config.toml
n_head = 8
parallel_block = false
extras = ["capped logits"]
optimizer = "laprop"
batch_tokens = 65536
MLP neurons of a small language model. Each row is named by its layer, matrix (up: input weights; down: output weights) and neuron, and shows model dimensions 0-255. Each number is 500 + 40 x the weight over its row's rms, rounded and kept within 0 to 999. Numbers have three digits each.
After each neuron's rows, "fires on" lists the tokens most often at its 100 highest values on Wikipedia text that the model never trained on.

L8.up729:514526491556481446527461493527464506557603534513487424480511476514470473528499475460486497437470517481525471590452533495508473520551457534502483471479489528529429518547587498439566481559566446504498534579491484502474525469506515548433548437448463502412469520588525481472486495481505538483510416505460498493494410583501492385498542512494529485470463484512524506508517510498482491443512493487492499499541433532432559570579444522505483507423528456501530431466471525564582545537521558518476479506494564466528514511491465418540538496467569471466555548401526446510527574429498502533468538562529523449459465499481458493505479526505483463440531458444481466562481477472495510508484503482471474490558529571549528497494442510498490506609516465460429525480473507448501556524491417
L8.down729:490456484460496499479446513509549431480479532532545502463453453437483527492457537500501566547503427481439505448550439512556486501494510477466511455533508489480504478504459493515506519470513501471497554482553523497457493485547533438509505560550484498475629536426468495527477559550492468487468473533513504523524604478527536509504431447499457544556493546471560480478428515462495535493443462499467464454422531504552430422490556521465466482523484509474396577469446541491423477505434512580492518499544494545496500555492498517530514496532479498494475452512461533511497467490487446531560546474503442609478564483503473407575499473546509521587432584605519571487496524544517492428512454487498482472453510441499487545579530508526503513477466503539493471517493492595492543478523599
fires on: "ro", "\n", "i", " |\n", "er", "/"

L3.up788:464577518489490536460473513515526485521449486608505500506522510528486502492502514481470526516464548502539519562525567463589511433568586452534453454453535563548441524519502578504500518522519533496560521590515467453406491494573491544488517506542494539494595435483495564440584530480468455458468487505420537483461462461511481478510488593549461515419497522483468525535504572490449455509511458454508564439491578513472546482502463506471469460475475480476430459459504520552477549523480491474509511467531462476490529501554503515466492551454494522535504504520467428475481489483476500498459527475406490563576493498410519373515481446482470533522503494495505479445465527563505467468408453432513568492462518560473519517522524445450530451480470548514442473481473522506495471499485588
L3.down788:537413496514552464514516474492502503467521541443478448492463443489498506516505524540513400482552470470450497470510491526466528501422397551502555501583483433440514500451479413495475513546510489453427439442460526554539496522460542481520490539450503489478401565553524377568464470527574548542509460549530474523562520505486529492516536433475504513582517480513486461481495490500534516516491511521505459541496402503509445546486499467529593546534540517474562552512501473427526485507524515537478465554439520485498506526483506484561500467541472491450515512499522573562513500488525565531526448497517500463396487510579448574473465550499518478459515516515526513563527419443470519575567540538500450516518495440510455501508480563496470559497534477460544497513512490487519534522570402
fires on: " Law", "ive", "an", " police", " known", " social"

L7.up284:531520528517491467433514537531513500379497455506438517498501477473457532410515490494471503508424466556473444476478509475522579495563457517474506501571526523461455527534505586538516504535471474544476479505506474515435449519544499448403442502532491532439523495480483430514491550449510607482516466512480520555520534533529500526510395557469503513437426536529477542468488501503464477584476519534498490512541474525580502490535563518468480418478510532543523503463491540537525483526517447449465509523485534501534583512478449498563469494439470536423528519582530549477511477490560543489502492561506489400451421469545505417541487549516569539535494476537497591527507502561463427452501413518554508555440488455495549495533475582489462514464524489426447539464484478497496488483493469
L7.down284:462497428512454480552556420473531481629517498498579535443500550528448497474470461514538521524495587448496605517487507510512488572475453456554534540520424538451487488463478510450497515454545545529450522471484447465538540490554509472533551528508429487529541453531563509458437459519516453556521506479521477508504549539523452503499584435534480464512510432457512530578512508446500452530579490494454564551463569458403538461481383447529461531490469477523520524587533432527514427523501539495550544499431458483467440510558426550489421483499498479513427518517515453536542478521483479558491499465478518523519524463512529502523544519478472447447510539496542428518472467443464495488546469496512556491520545501574494430492517501574460488487506489477527485522471508507525520542500476
fires on: "or", "at", "-", "s", " Sc", "as"

L9.up728:454479454495519427596541485487453420467482544430465527464503484520425501552474554551379554510509513497484402515447423495558451480478495572521493508511517532495550497447462536495502441529505547456508530496528448509526470500508527527542477398509517520515499480482507484473436511499539525481410473501531562598482477457454555518473558529444465464447490441512493478494491505510460451495459463533517452605569487508484463514484510566554536494435578497574520488538578514510514510434445457522465449510527501509449482558457434490530487424540457500507512519439490495558528500503511521437494524588460541549517523512503434515427510523496471488545535450503573468511522456432468428530546485489529445476512474514487519574528501526510463462538496431520512508515532556450541494571528543
L9.down728:492494507506480540488447541533458498578462491450587496506475413535402466532473470498484501511417513510457543524543503530492520522480504474488483419518533536462504566553512454488435562472511428468528517538467497512585518486419511458420539484500465458515511535553467487537496462468588502442513443522484486461500556571488513486499524459447445486504500492452481557484577519519469578517564568560450450508490462538497523540528481550429524509539472503480546434479507449550553516500496501541566432420520510498506526513474537432533445492471547450484584508516578518477504538505533494428462456503517493534506585513564484459509503467457508463512483529407444564515494574528460481521504539522504447547478446438460448468461485478567503540507587556508575499450414480499493510521484523
fires on: ")", "l", " of", "n", "b"

L9.up797:524509432454503398511520521567531495544542543448425455514393423548481589519514545517477515484479513526458539514403522462543483516511483528496471534520412482446583412511572483496471479517561555540440491537514474458518438496538456542484451542511502535508539534527507495477499540509529543410486499537456528478562481555472484493516441556495457513474436431483506538500513480505531405518492499498499499502462500519408576525533551550462518503507524526446479498557513443553554493487575507515470446514474466504430615512529481468528486505534508506509528469477569515541558476526556465570468547559493485486452549467465499494481524466502430436488498500540524471493446563592465489512504504435445546531480492506553482533468452543473505442513525553511493448544526431454542510462484459
L9.down797:508451482554458524490534557523492470469532509498533568526583521444491498496480550488557559522546510435529505447504519434479544443476480504553545484558560527501534515514471432486566511531494551436524547482544544512449551445506575486603455471571472492517488512459437469439529486528516493446418464514493522528480509484486489452537545487561504478526483492539488509512549416484553569488507442487515487459546568482583425460501504495491526485514505483518468473480441478457487497513474475616511459464537579500508462497484508504453452461496435451496481437502469578553430456518544526427458429500447564471461491472613552491526420549458489526538479535490464524493579503469475504574554447472545518496482476468494509460542561499523498473520452473445445554505505545515413478531458470
fires on: "ro", "u", "in", "er", "l", "ru"

L3.up664:494522471551449546484445527506521568473467481471486546512570522511441506458464434492436477492445546516547545591496439466553468490469504462447486493474513498474472524460435516496521480504466480542452435479531522586485474491564449518515512404525536472487503489555542448483547519477431480463481510543546520524518472606462484495522479559497508537427534507494486519523537442496502444521519542585569514507480518485448482480459472499513522552477458521496517537490495527548544574434542437519531469561431464477455557514463513508547522525499509448522496518504546491558510511566524478464457489505567479475488511453532529419527487549495437471520533551485481451532537443435513522472504495447471509440466544497427461427509423628479467549446530502475468613483457549589492533482587448
L3.down664:468486564454613444578558509500447446570539501516484427520508512480538530493517503516485551537522493463503490462489542506482533512509445537548540487518493507499518559530536482489464505465518593525478519511544471426522544511508579436499476605496450470478559528509478485475495404460574517505502413437433494500515535441412565519538450478536500446531510514528483508505429550510500558467476450441454463455491462501527513533515461460491488499478528483520521442436537535453477409540472518412505496461510501530490453573486561507459481496475474573484549547547424500505501490466520537537508510517438540583540477521487438551456457428484566489478474443461449505502530532535455481488509526538481494496505504551582517574468607450468549485550474528532506414515547462469502497496470553
fires on: "ee", " lo", "arg", "ust", "ann", "er"

L3.up799:448515502478413490512548457425523510472508464503457511532585568490541491523481525503511546523485469501574586524532498448504483508458493487429479490503472548514481519497487554494512446478518486573569552409462488495503547492459468546497477421496447470532485492473482464485508488418495454444526504516474530539530580518552470498452426518535491447538466530479429448506482486525457489494489530565499501548460469483497463416538535453521477511523427591469518505553526540509546460428494546470445442496463446463474476577544495501484477467553477555498460561506529493504562656569588501429497575554463469488489508490479484510552537539573547460519493545511476526513441449443516544492453487433563535481531562491455486520433429488473494555480541501493487506475445527467467513543541463
L3.down799:517485495522592529520447545581498504532466530510517456478454436532462511489475483533443482507535549484356386468481501515461501513569512486568483480527481429485487478519496479518491482545467514381457452569509444519493484502507543498507494595477496503459517491507496532531491537574483565543489497484550473441464464512425502496514491483523518544427546468548588543529518526480539454504554436398496509422510529521500564544473464538466478495480551454565478495494459505480456528579505499531562490541515549508492530450433474508478568541463534492483511452491504549487495417461439488525509401445509506475515510493523527454459474445435474536518447461494500445466555562560483501488534539556467504520438475510500491537590566485514509489529471547513521504510511456597544465425496506
fires on: "ee", "ust", "omet", " us", "very", "oud"

L6.up931:466489451483567410498548462537445533451466509523553527465518577514450441503484460515527486490499534517413540525512426480493504412474506427515462476491470510508458500486503505460551528470481494512535474560571513465492517509507506523525393453464519516474541484565492488497492622460457476478576470496380494578538521493481515519508517457544513496404510562510536480474571491476507426559521516512408443482518499466473572489481515575439495485497534456471405538499474583548455477491509524530470446484438537454500441530520491469486491522541508389459500496502477530542509447423466477494526506449534514553540488522539479480539485542485513507586439464539566491468481505537490498439445534463456538556522578462569529545433501492500566515515518479480509580520490471526520530506485494
L6.down931:470615589447410444479475535493584514512533473422436524502449476421446591489507570484495493456527469500537482487485545499496503472524512574445515454483541541446537490509480535441486478528480526578491552512432459567515505459520562539402526558492431521489483536434520490458510425518531507486475476495596533465489509575570541439448441524487442476544518578555482571467475480541486516436482528480532524414494453515500518519524498472471482528491467533525501430493546481453546515526498490486535542531453487485516530516450503485543553407497549528496452565532517500493565515522504509502541440504511463487491479478488500531490522492466475474415565520500469517561579464492477430550528468577535512492498480498502525458550457453540457475503489498467581471440459567466456492522484494
fires on: "il", " near", " river", "ul", "at", "as"

L6.up220:475528540494559479505442558540445492499559476521418505446477503489511412438534443530519534495437504471428489586456536507508461487576469469532523563519533471473535530488535578511476519549481541572530451481531457532521527444473425450485479461521487515463477525520439408509528541485463493513456567545519551545497514494414469507518550473526417533509499523472514546461480584542487528523532464561514554459473453443487548471559491519418423483485505542540453571499472573542548505488487447512577477478550547490498494509388498507504574434434489492388505464489569398530495497500538514479460528510502476467474477493474487435499470558526450529490512467509459501472514438521487495474536485432498596449541491470458482493475510547519498470470468527468509560522481513456485431526538500
L6.down220:438479515535465534507473461513521534456470501423486550516465553476477513481464597491489465506611510491522471445458570466506522560539509431560483467548447572541482480449460434512511596415502449486558458517426467547503535526580542563418514430546495566510485467460514490509564484480495560480467513494555434461467477541540499460448539448534553522471510497506472477550492462522523521582534491454494496533510536491465454584531457458449540445506545493528524437471508537572540489499545534525463481484490453439556503439525525521442441478470404569531485483546510497551537500467478440434518465499457488494447531502514484536509562473444480509563428472502519482486462506470484469497515469544526497517459521436510456555496546529543456441503546464494539499502552506561551584481463475
fires on: "as", "s", "a", "on", "ab", " was"

L7.up23:481433527403548523440538510516527447429494552424515471502502447458519615489511551516503487491456497457469467477490518482543581441551527503486452522464581566436478513475528450514480463528455490496505526520453480424502530471513489452541479523530523549471480557480485494437564446525509499482479499552522527515517580484519484586534533552509474449550510528388515571486546455506420456552579501503485501514514516455549532466465486563444557584484514485530487523441474530526491530505541568481544482535560488493561502478558442507557405477502521508431510481482464458528456480467470504441488512557534504438475456475439448520465451476547521499541548519485529491507553486546471479513543551485500493517401464483518452555540519511460497543578517457438472522523416475454512552474562521
L7.down23:492547453552398435518471547478488531521501496577482465439528521539419482466508467526535523547547512474509582477518452512482509560499494508511589502521449446584545504532444539496589487470540546492495498469525518533528543520515516549354495517531539438509513487462526467479448535515461515504518472443513517509504475474506486496440434428443518546500479460569474509456477472506597593484423490522501553487477548507449482585516528533508464525526471480539507514530560486515547479404453426522479489471436490504430521523500480477425552541424493460496549481480550515483547542561563499481521554431457478478513463517544534464531490514417489507498506500531523464532420450467591471454472456533463549527541472515503547473526478497549526495497500521555526478477558541525544415477457488
fires on: " ", "ional", "atic", "–", "iro"

L7.up737:438473482463494450461488535481522468506470530498456528460518502471554497489490533512518500562538465519513505527462450466561500469494460531461527553524551484447438553476519478456531538472489541496433556470441496569513520496526426563442468541447528476464498536494454490416635560555436466492490400578465512511486508539486464463528407552500512563439482502471525500515471550477548471505501440551479482485594521516485486491436477539496517461523572529479492580524489472504516468484502486465510454543422540494488515498530455473567490470519534533553476475542497501555539483570532466547479531494447500559451430488541517417509464455503450483568501457594538516498485398522539509425519422480500413503528532559499546488480481607512551507497540491519479553543492525436470545538526513
L7.down737:521509454503533482489487479493372478483527545487523489457508532522369548494474532426553535486444474459478486589519432501415469515522448454509418504450497439554498498576515455455472497517493396574497454568540527466499496520522483500511475568528433519522535433498515486543435486469511536473509528441510473543531483564504548520535551497533549495505541494520526536484498489490461506529538562585474552564476466416522499472577510464471487496474418467545519553480584507487507504414460522507515515408539506421481444565540536512488573523495538475542494535515530474480489446578458479519480568447498514494527517466494542492502496452400501507467497498491441512563453470521472504516539481493536565563476479426547512478553529466516487498460504524490539493464534546505522504580510565
fires on: "ay", "il", "-", "or", "u"

L7.up690:593482492432500420531542548530467541492542467524479374510488507499463511422490488452476529458441476466532529483534493497476478539547498564497499530564538498514469494506505525537454538530503455478559489513463511424443497538464508424518481450548501483541532475544483400447452506539514437579542450471507469489548558465459499557427490483535477550455492518563483462504477509468444504481507453464534519514563504531572524433473446590447502527380449509553507490493519500487480550519603446449546526480494468503518571512496435534524577468541477469442495538518529523533531538489503519460507502507512523424503530499480448394465484481485603495532489508475491497448463457453474489501551473530535474551494546503499587531551481529499468494547462463465517513522431460501547507572540434
L7.down690:516537517535545524466544498500593530494490467495537526514525503419482520509543457534547566501539497527465526499439484543511479475493473409530448447434491575516504469513449472425514530441532502529488479467474493533547450446530514548483514463541429550481524547459460548469481549545512537433477498504477488532526467531544500456520577537575518412555513545547400571471527504493535539487536534560453503512466513467442479474555489463520502536541487488520464568479501545468498516507392484557463545531477452519462484541487579473494488498485465592507518521560462456514508487481499546457484531457516393534509557456527549524512467506522409504396481470521492527604502596517494453537500551520510531476515417458504442457463524481486503564489544504453470430498497492401515492433486489
fires on: " S", "b", "im", " s", "B", "and"